MLP neurons of a small language model. Each row is named by its layer, matrix (gate and up: input weights) and neuron, and shows model dimensions 160-319. Each number is 500 + 40 x the weight over its row's rms, rounded and kept within 0 to 999. Numbers have three digits each. A neuron's up and down rows have the sign that makes its largest values positive.
A block is one neuron, or neurons of one layer that tend to fire together. After each block is what it responds to, as a language model described it from the Wikipedia text at the highest values.

L10.gate193:534524478486547512462462497470483554466438556476456472461539421507491555469456506528573561512500450459392555522504439557507443488510461468500480571490519531444508504503505538536502472511482484501527488541438521449467492543517508510475534477408500486538493518505388557529547502452556491444525522508526537493515571542482526483466458528510536472540544452508487527493510499452527426504555551501514509621471474483513506518458503571558488466465514514445445555549506499503516542533511488
L10.up193:479453498468577484491481577396525483453430577474468485391583519466485463490473474557443481587510532544602518488580463566526443553475516531537540489561450496499448549578518552462470466487492469519564526448528515428499523497491464477468507524463592518504519493430474502477464439461549564501461569500509496545449483433517599457475476496540549483442441464526496439530472489479557451534511479496472504510454525477496486442534532595544446521485484546520547489567515516519493507448535506
L10.gate213:477415546499517415539470504468533531494523432522513402575466495532505503433485437441532565529489530507540519482500523501443530496493536442419522556471521528522496516462542484525481477527453501496540440537531483417473446552495443490513612535528475429487484427502547466427484456531490526505510453525538418554493512564502558572510488465510440475501539524497399484505504549524508475511520486548506502564535422501516467529499502509417514446468502531477483507450489502481512497480544497
L10.up213:478518520544439554469446510565521487512566508557535546529469498426536522514506495563554506546488608520494513557493484450576486527511489530459454543499500543518500500467503477522479533487466471504510499485481462546474517471515471513491470498442505457499521494451528518537554420553504509426456568553530560465457462517489517456502539511565515476498472510476417576566512519555508431485502477460454460470493456466485505564491494544480468555485521573493495535460455546526566541504594466
L10.gate337:550504472572486516460516550526486549544526432515509515461529456509450561513483521490511486445528552509514485546514425575456479546550528536490532444410505508512553588474518480520518606426406502520560448472499456491541494481453526516507507516582424524510546491495451514469486430523457468493453501532517440489558458522506520513553508487480521501487546495529453556435468555532512560551407444535470456566467518496411509511514488525522518552529510548489472522513447500516431450492476472
L10.up337:507509541530482430386449505616523469425507553482480500456552514503487606458505558457534501450474564555529510459414519537535473524460461428513508424557462573533554441451491496453541549502472465438543552491485519539467528496466486498544458486430489447551501522500524538557448583512551501512507530563476436537512492531403487520470491502506579490419519483485520568496425473526494531487518437462460455504443490569460499487533534516548477524481489591530446487517555495491510508484569568
L10.gate416:514505521577475490447591505455489538499532433471441482507519462420535489485518379455502532502505426460554450582513506530462505454488520451480476443447507521469526553503495488518485523476493556522459505494496482553479466506547503458538481507468460480472478557536580546594465511571580475534456479528508469490483497433442572466514482565465480519580481566495518525450500506495518554461511533429503526467582556424502434505476483471501409524578496528495538513494506529518480440538450466
L10.up416:412490485458451488556479562503437442567553524482419513547514559539536516514499592477457420449493528496483562514461503435518584506491472475529544484515500498499469466420545502563570478476440464587572524468460512450479446508505529489456534493511528494486494540442470528547478470483482433501532485504504455579512529452460490561564547468430482419553498480467497481555495490544460524603532474468508489418439556524456549548522510548529449451496502493479577478502506532520482509516447538
L10.gate419:457491488483506502491548549476452476464513545459465520570520481519488547553561555442518537478481542556522486516536536479420504515536453491490482440541464456496522488531483450576562465502514528540557433504517479424498474446553533483395572528426469484425589510452417511457467441494473489504520485478496569553472466517448522411540482520453484491570567472550496462509468443521523534486547439450542466475543469461447562531509505496413522557553512510440515476544483558502523520509554533
L10.up419:509508535490461433441516442530496433571436600471519481494522449481467540510431502488511579497544478495461510504552538457458547478479519445524460487476456469485465517474446445502512443521434546555496578517536520486471458508548496518478556539476459486442485564432438490540435518464466568477449505490509419458468445536503530566518509460524523504509444521543463479435424465404566503407546469501499506477516498484554509448559454545441464452455582509489419516556502489535560465499494571
L10.gate500:481476514466466458581518472497500405468472511508475522568495488546437502483543507433518545468456506466455563540479468502595506561555519435455557502516474484438503522527484495469511471486509528590522452488534552492576475459433455535501497467458467519498428513486514507560469510457486469484521548475516518577531422451587544530507520549488512490509469519465487516480538466500480523533478445508479427507448486489499506507428568570471557516437527547479457445562432494516580499561517538
L10.up500:501555521480518434494446478457529497406479428472436469451456506481442503539468485545544413475588528525571500471546530507527514491593500455465487489513461503527439487520501468475482581469440488472550522450462494488507452497444520510533517551456501542516529513471518428558529483536416531410491529494506446525448481502532446439434466550524535499517565477489518427475492447464570519472475432454452565468485536506520534514564505506485577566499440528481552473541440487493541579485479503
L10.gate595:444540485506470463544570521471503481553493543441534498594500442537471464523430495435519503487539569553562514575549469488494501539476528603493494497502429523512532546483494413444542478519439507584508512507515498456508458501541496567546478498470489504528536512489497495532475480485534438505488501481438542470479487495524528493509551514451535562487489518530561480488512472523523471506547543557504541510587420493541513479576477435488447520469452509546490470520581454547459500478490515
L10.up595:450495516495449506474456580452519457509455554408508530508473518508483457515486549431468506497468507496509528495546543468584469511529511494512548495491524531538486447473499553489608469475497508476434519501485533477435478497481487475546547512459503495557530492438611551463495473528496476498436490491491497514533465558499494488486442485503399609490447492459502432550540508485474455558500526482512561560567527530502519366608513516504436526461523473497520521503528545449468502583517551
L10.gate596:542489467509546448488511525534504432439434486509487448514490452467547520513509488442479495495542547497474530460492518426470437479479455478443458503478519509466476548470496488500509485506496588568491484520455558570455505436482488533497563477506496470551447481513498483563493527508473525516481513388490432521417541573449487494528474414539585500444510470499463432583499456519564493576505540515553521536407487453477511496499566485497443514512551485479535462557455519524510551529499445
L10.up596:503486480454484428515550402524496521541526460503468510459502531523491565466498469494455521495524571518503537523526515452494510500475537541526535487453511465479437436479465511475526497606488521414563447481448492500445491458617525525489511478511526535441499517507520469619449525501402462502489562510482466481442506533437508524528571515481453576495508519407484455548425499559393497455505445561487570489566477433518515520562466515500519497512516538424615480471534460508538457530459485
L10.gate723:472476480474472474464517533510521446469440446508511521528479491522498493512462549496526501531460472487517458543463521507423523573542510486486492522513502445487484491463490507510554493504581493567495442554448451464440466481468465528539516551522451580464552506529468438520540545472511506517431458514396495509532481502483546461565523532523533503506484535515607525496516480589523536471490513415467463462494530533397513510468542530514494442514552525417564462525446504533484501531479471
L10.up723:526517521452480487477531556528502486464472429527505503517518468540461467548445481522457510493492531482488497538514539549559563419550460514539550496500526587473572452487511517490512466477516478495497522516452442527512524433415495524506526502477523483486475451533521464537516474449505477486513439520390463534537529508492484430534468549458602484485514514614491475468528501518524459559530554446468501483516526477541585545447539576534536460598531515466572529512463478447502488569474471
L10.gate746:508592486517536427487485490535502404473482476501537500494401457444543465545528518499552469525450551498506453520521448494496510526472515496492424483453530498499516485528572511508530469480557533481462520487452498504578381502514532469558554519477549584500545520533393439577534507515476518481471535531504578498539489534454493508543549567502534544565521471476480489548485478462542545446559442470525494465503528513523485505539523489487401422523469553474495456576481494424544559500455505
L10.up746:554464589482465499525521520477517468499467506469438563497465488563556473573500457484489491533539559462510480538525525481504507477487509522570437458491488445506540583527477628524563518455453516397510445503494481469547490512514526425575609550438497610495521546556576487546487461487512504485525442469512471515472493491522480530537509516511426487483473501527435481568549537521448445482564489482497494468571508511587436539508492495476453536560465472510477465558502483475478550516502536
L10.gate775:543530535476461513476420629516466540457469524483474550524499452414512522560484449468477506546477506527506446512534524526535454500472423469540455449480501459502448536541482509533498512486451536525469499434454497455502419431553482549482544513501509505518511524570608497501524477472389503447517475510545501486562535350456535585473556475466509487473527555538513559547553487507485507522504512483466525540509526552554505436475536510539525538554547470549451499458413492525612578478470513
L10.up775:523472475502485552508491535498536520468545465462549467467540506530492492567440506427521485500524480499476487516493426520496476533502475548506486469473491457488491480544500549529455462437465475523502524540504541415496440499528505448492534469508529533506484515494460481537536459412554506554502462474494489529551496472549537540399545513641515478490538551525540513471519495489552550535521466535459491490471446438497462497494513568477500549564592568542524509458433518535532515450456492
L10.gate778:511527460536471468485532504517445500488556505521486525503496448425458515510494489461489427535495473519541512510513518473503544500545522461446556575540469424455504479491404525562475518446534440458471532455493498427462433532429470526504527596541516515505547371442448530568519485445527487472484408525485472541534462513501474521470426530515504494466549452566573504519484562501531505460472436520461524480485496520525526443481539511498411525553503518523492504490554542517557466531482566
L10.up778:489533448512460555461478534493433552492515528583465446561383497489498527516489522458555442539505543485610577495506570505504529519528490496464516569537508495512499514515462465525506515546507435616498514461479528511564502530541517554411542549534503506504472476527415436488490477555500518450558507455550616533475463448465487551501569523521544391426476539479536585511467520492484545446536548466507443499520492565493476556546555541607507533495544556450493502464461484549504475471491473
L10.gate847:518586557502473508445428524488503449508482488475528480436556493479465539559475514514527526500452524454499522447503482521473517471485529441430459536544518501570529500548478494514498429505479457549520531467480505454442502555476523605459580509534467507482546483525496497528399521569594474557492454559513469512517476449508472512556573511624507515500591527556457456556531467444526452465536452526512538525534492518455482528503445480491460557518503611465461550510473482498549520442542474
L10.up847:563525528567512579520535446560536468576480476497470534458488489552493521514541554488544535590469497538511521514500435503483530470558597520530516435537439529494492587534490563422513475500523544595436472514531528445555412519467490426527524489528433554562543500472512528437477466529512491535512452490581520428529504481623552519518511523512529498559440530491481453495500488494589489446559497530523561459499570468473473476443507470500479493416484487550478481552536488511495530505480503
L10.gate1072:530508525486545477438566407452548585459529539521506508509453561485441535498456525461490466499503496554594479493507528543568473536458488512410456495450536567518519519588531462469497558531506529515488446512423526494462533535489437463597538481462560480508588526498489503444457455498485441515543562523514506523454454546525532462539487475475471495552407425499494520554481468530520527425525428524517515543585477498496435571514519455496533544413585530534499486478539486504535557540496495
L10.up1072:407487492544475508493447508468495544466486451470555577520507556539473577502554400492416505503507549492509534406608472506556491505454472537488446472496502490480503452541520513528493521504466534544455410519527505502465520444515552490527497554396472477537525496550529540527493450534468482482489586532462483516482497473464516462497460536462486478472422522496475508423543585534517483521511486458502481465458538468525508529571457535525479478574526492560475542445412490505594506513542564
L10.gate1160:452544534501499404455552529545537583512508462508453514542515517516447490524395476504469435446499544475572479506514526523481525518496502559522488491475511436542473469449455524522534541497462514513450483443523566495502440523506478499426448579461489462495524481547456562530504479489544460523468493494450457447460476515550479495514474505475551555468554487578571506507551523488357452502504531521488537535542490396452530493586515503469418600484551492540500542476484489446504499596533468
L10.up1160:468536523459404483499498490427497476442437539524444502539541441418373486480493503527481510507516586514544531511526560456514477515453433487523486526501465576476482444478488506558504544486472467494508500503450432549532496451485508520490428479511456493462503583487518510498475522538476515517520515550490511461505558427524460454558536534480444508434480480591504446449523482458547445434551545521456544494553510449442534497443465575552431476473605474553560523524516492474465507494545521
L10.gate1199:514455475515484583456581489523365533513454538455552512551538525471445468601493585544525513462460465505546440521508523517544504550534553457524510493518521478439501486437474508519574514480535515583498490481474443507588491520381500518442518506435515490466500498510534478480546528567506494524514540526505488436563494498497492533433525462495526458565548467524569514497465481444500571493514528485499432429501530502507510444491558438498512528460495465547534552507569467425519507592508542
L10.up1199:519436480526499487562487506522424512431495511473553515486457530517433470521475456520492476507470522544557485492463506494476562368493532438534497491480519465557516497561470532537476495476466449516451488481481458482473501515511450463402529467476530477497457448514523466564469515478528473498503523468459483468563493556526523471419418510468465564500504555569526469483543458477485471526517537519509490496529546562464448520457544435509560495522503511420494483453497394564468507456477550
Determiners and adjective-ending word pieces right before a coming noun, e.g. "in an interview", "fictional-ized version", "philosoph-ical organization", "Châu's proof".

L8.gate879:474506525394504484518466498505544471472462449456426497520504454439475587579519477555495529539520487448466445465596584539433492437500501508534488542556501512450500512430556612533552503542465515485525511516500478570480434495552465508560491430513492452530528457490504485544512528479449496470515513493485433467530504457449455498490521511542509565507468514514492467489488525456505490525523518501508541510451524509521428490424509431623528427528505500525542494492491540519450492442542480
L8.up879:516436419509525514560557462477524493537518494473478513534534451545558510452495485542493428517471515537537537467568526493506499573573492474504498390471475450497520463512456512451459515438537516476496517473503460530470448483512487475449499467477522523497528470526489518588502410447509486529385513477502519526601518528438557477566517576545461451522544524501507540494481519509540540502489477512501417556464482537498503622499502477483493458534598540501472466500522505456453477527494547
Space or decimal point just before a number's digits in vote tallies and percentages, e.g. | 38,850, 36.4%, 89.8 sq mi.

L10.gate7:486517501486581492491555537514507534512481484443554511509519425485468475484367592460531533465449533519514543365515480460519514504508447424509496491594513503537455410506471504525517532459470492490567525569563502516532460490500493526492523461427476467500502563523593481494493522584554530496522470540520456513481545446496477555494457466582499510488470562516572462517456548493523547488559513479488463499476427480498453487452568482539483567533494558430469523506491583474536529457453504
L10.up7:457465554481548569420439497530530513499420504473506507506493497418516482502489558528458459503468552437472569530541547496436495404500510512526487429519506524529498508435459540498518502444420427447514543572491499520547505510513494480408515483466518517497525472531502535596528475518517431518490498456470482511509527423530519516496376531516481475503554507562547487414477546523523460430459474526453532540542516520478537513539563497551537532531519478514540455475486511487576571552423433
L10.gate59:527530428482579495498559467537536616519498492520507532487538483538578421550514523452447521454494508444529510506537468496454471437574473547511452507495553531516472487421568451554444534470479520484491529473556487504475424551483518483562502460391471546546550529425459582500498496549504484486538520484536464472459529571435519493530526511473434505546443479444540554464548565458442538494562507486476398480560452464519419513479451535531483581452466614514545481526462467573562489515502553
L10.up59:420511466515447490531514414500512460481556515487543493528445488471465520476534452514465470544457519538559546473459414457443500449549490478437542450537501555558580556484555532513474492458525525382533493489523518470475388476466489523482522521448468480467475480441529472490585466414535432450489497491527490542511534423493518545463542516474512557490463510491513531593540495454545514434510460445531486525476509548471515493498508501485538491574566507517543455531517493525456486463425460
L10.gate97:579602507494465503435521493427452532484527509471490471493476472462506456455566536458481428523509445494546437466477580440461484532497569435467480535470549448505501440542477487477549396552481473547504476539505392547559546469489456490487462563518528556513452529499531529498516496494425586501517518587557477532448531456512522483538523506451519489489461516547459518568505535501538540453503498459534503522521515490486465495511491529467514527549440517518437510545507582498529473405472480
L10.up97:525529452480510545512529491499486452483476453537447500617468454525467511516517600437453488498502491470492531467503548435545520494444590463439517500524578489428498505495464490478465466465553474544508552451454528527520456494586413539574530488422519502475435520425501587477535433516463566481495487516461534494517441492543519513438555478463487480502562501556453514507501567521499486594505491510524505491523524464557504487494511490490481470465543451454512473492496493542556482554494514
L10.gate153:484494571476515519513499507500511546540518433487504546461469509466409479484480560386453561455488519525507536480509462412456564446501452557503541502486531562490468453505511500514523538476483460533522528509554565553485459498420494427582529572433471447461455489491574507396520562492437493546540421541537457518403524509495473548523509513492462502467522522500469494503451491523488497519567576488510466566485533451441504521500498521449478477516477518441506554509461469551515456478547441
L10.up153:475562522478522547536462467501464546474550491460435429519498501515524410507437516461460488528414484463508465477526501490570507534544506515432505529473529475507562590483509475412530509537509466518547523516517491491448482471471509501540489550478548504548428481452531488601536533445430530447516461515471548504515530469528534514456465480552437463476505499504501568472494522548522466553468527470530383453420477499504498497471523498538527549513547561434571530522470511455462478445504567
L10.gate175:445489493498533532488492513500477486546489478465441449428517449557527498528454462435470491452485540550610488503504484560459546520512506543486534487525527479460529449560513545467391532539506534537556479525446464483472579574498449499574469505553518419524556539541504578536498536493480450493517505502496488539383473460581506499460535528593452512567559431536525478496494483409500474577540493530433498514488408488514525510498447446545519482547548481548471567499457543480545494568503553
L10.up175:505482512512488557480488527486480482477496508497496505486540474550529546526461520549517417466465535527495499502517529462532507551521460506442505519472504523556518474474501461417440528436531481517522518516573463557503458557492465548431501510514546473481519514524522468531479474536472506534524531478524471515506521548543457451412542493518517447573535497456440475518430517477579441556550448526544529645456556499485563525491451506377519517497508451467495516484474474485513525481510448
L10.gate184:500479522494457474497511492528419503475461512453506438567491549454449445469509477407510553478433491528586567477551521562477461452555454474443527475464456489455594445477491451392496469491523567449470482467456486461474506455474494482509443523507502510478508457526545472427522572576525546528489476433473489401509568551468523474558515532512517521462562476459568566430504520541509545517431452452524504532512517507556451496460463511555585478473485541448453441524526545528516494494417525
L10.up184:494503524528455417526473549492488459541534584528455444479444452504488452510460556482480522569510489471511482551543489520413538539460511508601510505526506472434462503522468491487497481475553448493570498437557501547456538557501537465453570574497541502521471533429542494577452529475510441468519591598592479452455513516450506477487542554550492521498428510550538491478501457466491479497474525545510608532501506507547520543455513465494482488448493492530524500504504574549526540469460492
L10.gate200:441522512431509548519598475498447526449441487497495449519531464499485465529559438470527461488485495463517564442542428497477517442439448509464448449476475467474539504539500468566544543565493396447523503495598415536539512475463539480445494454435541495554444515509519570471516546491536459522498444551458443596403477510477515463497551472507410504539506453489519442461480468531565464468543529513404549558515527453540498520470478455434425511521452513465510519549477528547521501493496589
L10.up200:490504526467495545462554488451508484547518542550457527414502485454481555550479461411554521510520493520483507405563452509505491564510518499464515443567483516562501450480451421520481451491574477538446521542507492511476522470488428544476485530416489480501521513548481538495468546549482490444535496524581492549507484503485487513520557534517571469489508533484547491521475383509500499549499465499454576510489567432528512545460511471489504537526534620566507505480494539510462452492545488
L10.gate236:481485561562510588433493537445536523558443510484407400474552504506516522461496566541506537554465566540535516506491464550590536550514503465445543507482522507500474447547507498504507529544553550470500544529478462504469503532534486567486580554528522574555515497489483527465529498563483547454535442529478521450533515430524457632445538546466528472530513505430517525535500528473496481542527489527543505452529514462529432446420545515532519579470499451557598518601534486503526523547439469
L10.up236:458459488494550577498568454525495443519480447504526467519405485429433465470547513466484512456527441447457448482474500458547466490492455464589465423488470478536503491496544526502451524431412464467560539491477498433518472510531497520499459472448483418540511478590520503487491493473520512446468483498491517562538501523464477497488515479551502537454451497504478473470465555561484469544446529564428487547472539533532588489527470476493507493499504507545512488451413520515454503473527518
L10.gate264:522531455481576572518575526505521477488509514490502449544527477496516538574502501431520489460530538493465440396461455566463476542441504498525491434514506508485539485467532456408480484462517565429527472528465586485483463521501493549556470563550389498521540492553453488483425475444486556470443537447471505457496549443478439481504558475456488514513493435477510531493500540496527472437525494492490554443451517535420517515484467580439517583476578464503555433544451537432479516473408521
L10.up264:522390520463591545460503500520476550507531479489562480547567485544443486448488549465518489460470565520446547509481481488533545507498500471507520528551517493436455556451478538454503538518498491515526495451405465509601596541464528526529556492563494473556450530465505512553510455516487521457401507473515452508461415469482569481461512497514525449528522566490513443472532538469486546469527479531517530511545481444493519480490428509526420438488502476512435487519410538540445499533540492
L10.gate339:538492506571563459520536487559554495487503454475503565565517499534480501517497549518432536440515590523590560537526482493550558496498473495473481527465509468585452474558505524520451497480495522459485540515557498476502503558474500458595528542498520499543490507491551473514515464509455537513586452520438486500487463593517518497555492485584410506525467561467480432586537511470522519475481466533479435475484497396513529553504554545492486514535501588476520414512520520445526473453511556
L10.up339:507406476554520535535489555512532546546562430513406397456611547473507442572568438544480554503462431535439551483513488562490492478549467459485485451534575533486481545434437486550512412477503483478553537490498509473543562507443513520446511491460530524552490520480549488478518498497459538522537560461496537495490572483513531457497556509509445497483441476534496522500549521488449466529548479492498451458580428507525479503468432525550530443517488475530464465443524523449558496512498525
L10.gate546:507505513474545558554559474501457481489440503495561467527526541534516484517572525444488467498482594532470491497476514496470534431500492500518546491508492509586473458537502568471479543511445518490528496503524431513517445483502524497521589500559479499473518504534486436534531562506443499536459486493429587516478478466484572543523432460551488614484552516498516448568520429427506451502492562506477475513512495499485470416466489421458502485549501507545592467521486522530512489484602494
L10.up546:479482549491549459506509550515497549510484485512463454456586423538545516506533548452427538458452491545527576459484446456514483570491543504580408454497478470480477444583450520510536460501433449542475499536506469441456515547504452477491466480558467571513508483527589543535552424431453450471527470519464495506471582525490487507562523489421495501516591568503484477454578469534535542483541507461555500520574477512516563564491514503548472546499572528425543551499460549498546497445466566
L10.gate706:478450431509511501466519477490497394457559516451486545518483413419450483482493475510498493474493471471491440453445481519465522497462538555496438522477500494482467488531498502488560469509466474460485501480555474531507445429510450426521481532547524466433588522513538521447531438517484515424489502502489482529472511446481553515497465593505495510533554472463462501538472486536516518514526453479514558510449472492441492522500492501458524505440509532533539441517591486501484496478457503
L10.up706:490467489477472442500511386544511533456515404445567431449498519459533591497481521522534563502575476546529536500491531471496508446505523514546565476582436397483494491507508460436441397564476441505505501559475508556439489478443501521574471539528478465482513582483544466481463524513532588488496510500497463521512379489509531528550537467510535443501491487490496500442509525605506521487444485474540423462463518478502431506528477486434509468547474436603557515507508535456510449489533498
L10.gate1010:463503461492478495541485541554516462536508520522498508428510418458433527563542476479537549507441469495597458498535516563529467442505417540507523479425539438513546506443477507489470494473466483398471499596567519487531444452487490480495452519522445556487483502592515413532491457529532568437519478486502525509561454593507476469482501520568441537481541464546497513545479541537519525451444484446507549508545484491515507487509527476459537526498560517449550477541449487460513507498442518
L10.up1010:463524450464482555443448452506574509438503530491473457442501441499495482547531506493585444504471470535487478486538454480501588485498508419548512519535499524443513466402543478493485367477492474553465561479526477477463501561533536539538503460509392500535541513499537441493579503502534547513455491537444451543486419508448505465466538454488453534538499433428519482542505536475437486516529484499515469574526540524489456440547474465500551486512411430498502496490463419550480497504418497
L10.gate1113:578552514364501516528464517556540410421508474444565501548531483505525566473498546490492446519473493512419477510554544514504460566542494484448467493495579478502432487521541592491453436577512531385533561424525483471526499546509470469518500457517601515477468482567479519504516486504515538452436545464485461569488486498546477483541523519503436571556492467508477538462510504408522531547537522500540481430517498435520539500485477434552414482519488524485571510554506457548472563559465545
L10.up1113:545447549525482501554522513476514504524506533502514417412526493480546424466494478522513476508489485517565483496492540518449570524513443556466497507490528411449545591428523455451470487490529390471502561565542506517552446527545494503493509564482426428530520538473610565501466428492496470456453463449485466543529465491580511507455495547505480521565515508476486494546501503469485538429457561505526548506469452503513509510450545502487470497550439488505487443624521583547549536439532533
L10.gate1249:579492504530455463517536575505553559511478483535465479576612498498479538447555501466481462482564545569524474454509601496516434551470491516483452547480519465521490497498534539539576540505442504480539478497437581520536497507481457450581524620534513550526479535473548520525485466510465489446426420477511507479529501429540482475487474503557511447561496535516546504472510619542521497530511587460515539520541461444508490518497425570508471486516556503566533509530476515556488548422494508
L10.up1249:573458574493495424566460436535508570524481485475467470438564482518524488482481458470515502428407526579494452472554507429464484506545522515453532470484532453514513496523545533521536510422449471474465536543508461529448552513414485531486475539479459484486575571435545505451502419457478502468508492516509527559534507520440513426583507402470497566543459470495474527499574413511532456503519508494504492441575402461512453435509463463567488470509474472541470483466537390594508468520470557
L10.gate1279:468501501512510472557553440478434560545506446502496517510483499478510534507475571458498452535499529531505437527485441576536467498509528526545577529504560473559496491515570490496528474448494588417533623582452459538543473493442541505544481492482532411436479513450547529489521549462428598564499487515515479534460542540457491467516501492489483546497450512508548540459496583479515530585512453490521529503513537523510493485522438490525521534539547557510487486502536439534485459444562492
L10.up1279:594495424514584450527569544533416533557507522494510505538500487514587438495502533493584488509483508576482512484524498537560535512495445538477468530461567571522509429477497520462548443520535552428437503567510515536476554376481518507486519545594532481543580517455606542520503521401556485489415511493530423471491559421459449474431485505511481519477448473500511552498476531508506538531552486489478455507516498434504451479470559543458452511502462480535464506521511559482520464424532588
Commas and decimal points inside numbers, mostly vote counts in election-result tables, such as 38,850 and 7.06%, with occasional mid-word fragments.

L8.gate140:442469501546521468573446529534480500474490428501542554516395516515544511530490540521497508514475522494520586537588505466503520423481475530526520518451509498474525486549486522527493520495526446503469448527502493487476451445532570514522516518482509568530493455476448447529488491545538486429548480489526537449510546526548494527450549485489468529560525553524513547489519445497540505522410552414579453484453489473484472483500525567494406525576533525540465525596429428510543482520487540
L8.up140:535497480551490484515560491518512467511531459537518486531460432495506437571510482520522449506452507545496523488516496452590505460488471449496490414484501407458505509526515523490511494491496462477491428489451502533588417505467494482520514461554549526575522534492542466567481437480489470496578495484476442558491502463489498573506500605482509566561591502504455523502463504557491491487503498475578432539543471484440575577460507548500501504517436516472439500565435470562496524476513471
Fires where an adjective is completed, on suffix pieces ending a split adjective (power-ful, promin-ent, larg-est, legend-ary) or whole adjectives like local, high.

L3.gate888:440504490495494416540476498506521504588499494561469466514476520488557511554506437540443515597505513472550506550531540492585538576463428504531605521537497419535443494507391542457497451442540498585516441480510491462466491460507477516519518533508483482539511447471518451468504621425527492484448577563506499505461580456446532511404471439536580455456543496491520510513534473513495506459535473550453552532462449455467512525514541544541530484501552594559533461454496446503533554445439491
L3.up888:460532544562469519535590516493561434501468444472489510576454410463470523490586472543515511531439468519438505473599492538430465566482489479484498513464432458514552466530506540528507475508445479501482503488519520476537527521525521443505506550526469506473435490450466489461552473512519551452529536438543508538495480495492494523516496471497487496537516397457458455480434510519466567491552517508555572516510474498566528499520503498476498540536518445527498562468424538555503483484450472
L3.gate902:448473455525544488494458535491502464527497494507523491451437496539430548483508541469487460409566494524479431538501520493511488495453562435491517465569537466448522450466508444481489510555497477438549476499485512526416554478485530520500554477551484536595535481490524422503526461412544518543489502449505455501472416465580482454500547558567473478530526470411490455470587499512473527490427423563475510421490478480479478534503514443499515519526489552425470540534415537553486474481524491
L3.up902:462494559509531569469480566420611524534507511510521582538483475488515467506628481529519485452455515479519507480519490480515447509587528500504537458488407574454478480445476560548466497530526461518546458417487536508469520480513553481515561426501498533528471522499559508480529503483486450515541510485529522558482523507557530491507519500556502431557517510545486530505458568477469541551451460512477516476513468521470533478471462539398469430433400551552390493566471471471521464518516525
L3.gate947:508489531458477484487438512483496503525559475495524465415453507511506561523526502507538483466480491508491512543437472517384508459491539516495509439493490583504553462503452514506529449541561433564482526453499523401513468455477543444496509567445573527453470515494475445490494519502456444580486477474542553574493497582499431456510520533492470526533556510531493502502420419532463526512553483505513540478498598566504495513581438401511468485550427534511558497561518558499566496538494560
L3.up947:540540509501573513500479562482466546573535507440407529521499501468508487497457532533398450505433525509476519571458485515499580486513526539406538488456467463461542454506485499531500496515452489498449472495530503490489458490489488503516556553447517480437519503490506410486506519571528506475551475495488422521521456529520444551468520556511524499507487484441428524577518451579414461491550484522522562496503511499505505471556474536510473554565526579460490473634469500514522538536491428
L3.gate1219:482442535464508491460517482508500429531493508528490480569510482472473556444536455519447503476494512516451553538455518489469515575537499613474469464508506534514441466495443456440465576530595511515444502501482497510580509546474536552526465505474539433529483535478444475527470520440525505576466509505478487434396482460501462447514474517421474528546468515583529469556487470529535547548521525487498504497529472513482477530441503528549462519572476547449447526499473455444455555504529526
L3.up1219:557453473532562628470531463512478459500506442440495511480487539522447386481556486482512487495528410481449571455515482443459561508527522467571537518551445478508495524498454510545433449527509473503479482470550436466571503459394475513444455514474503468491494527502547508562479444460529492542518540479570510477524513509423489550602567457448480501465520431508514584560527513449488536504557439519516462519543493519448529550500518416506467525468523474466481451542542457514505449474566488
Possessive markers ('s, its, their, his) after a name or noun, and "a" opening a quoted phrase or parenthetical, as in "a peppy…", (a one-woman show).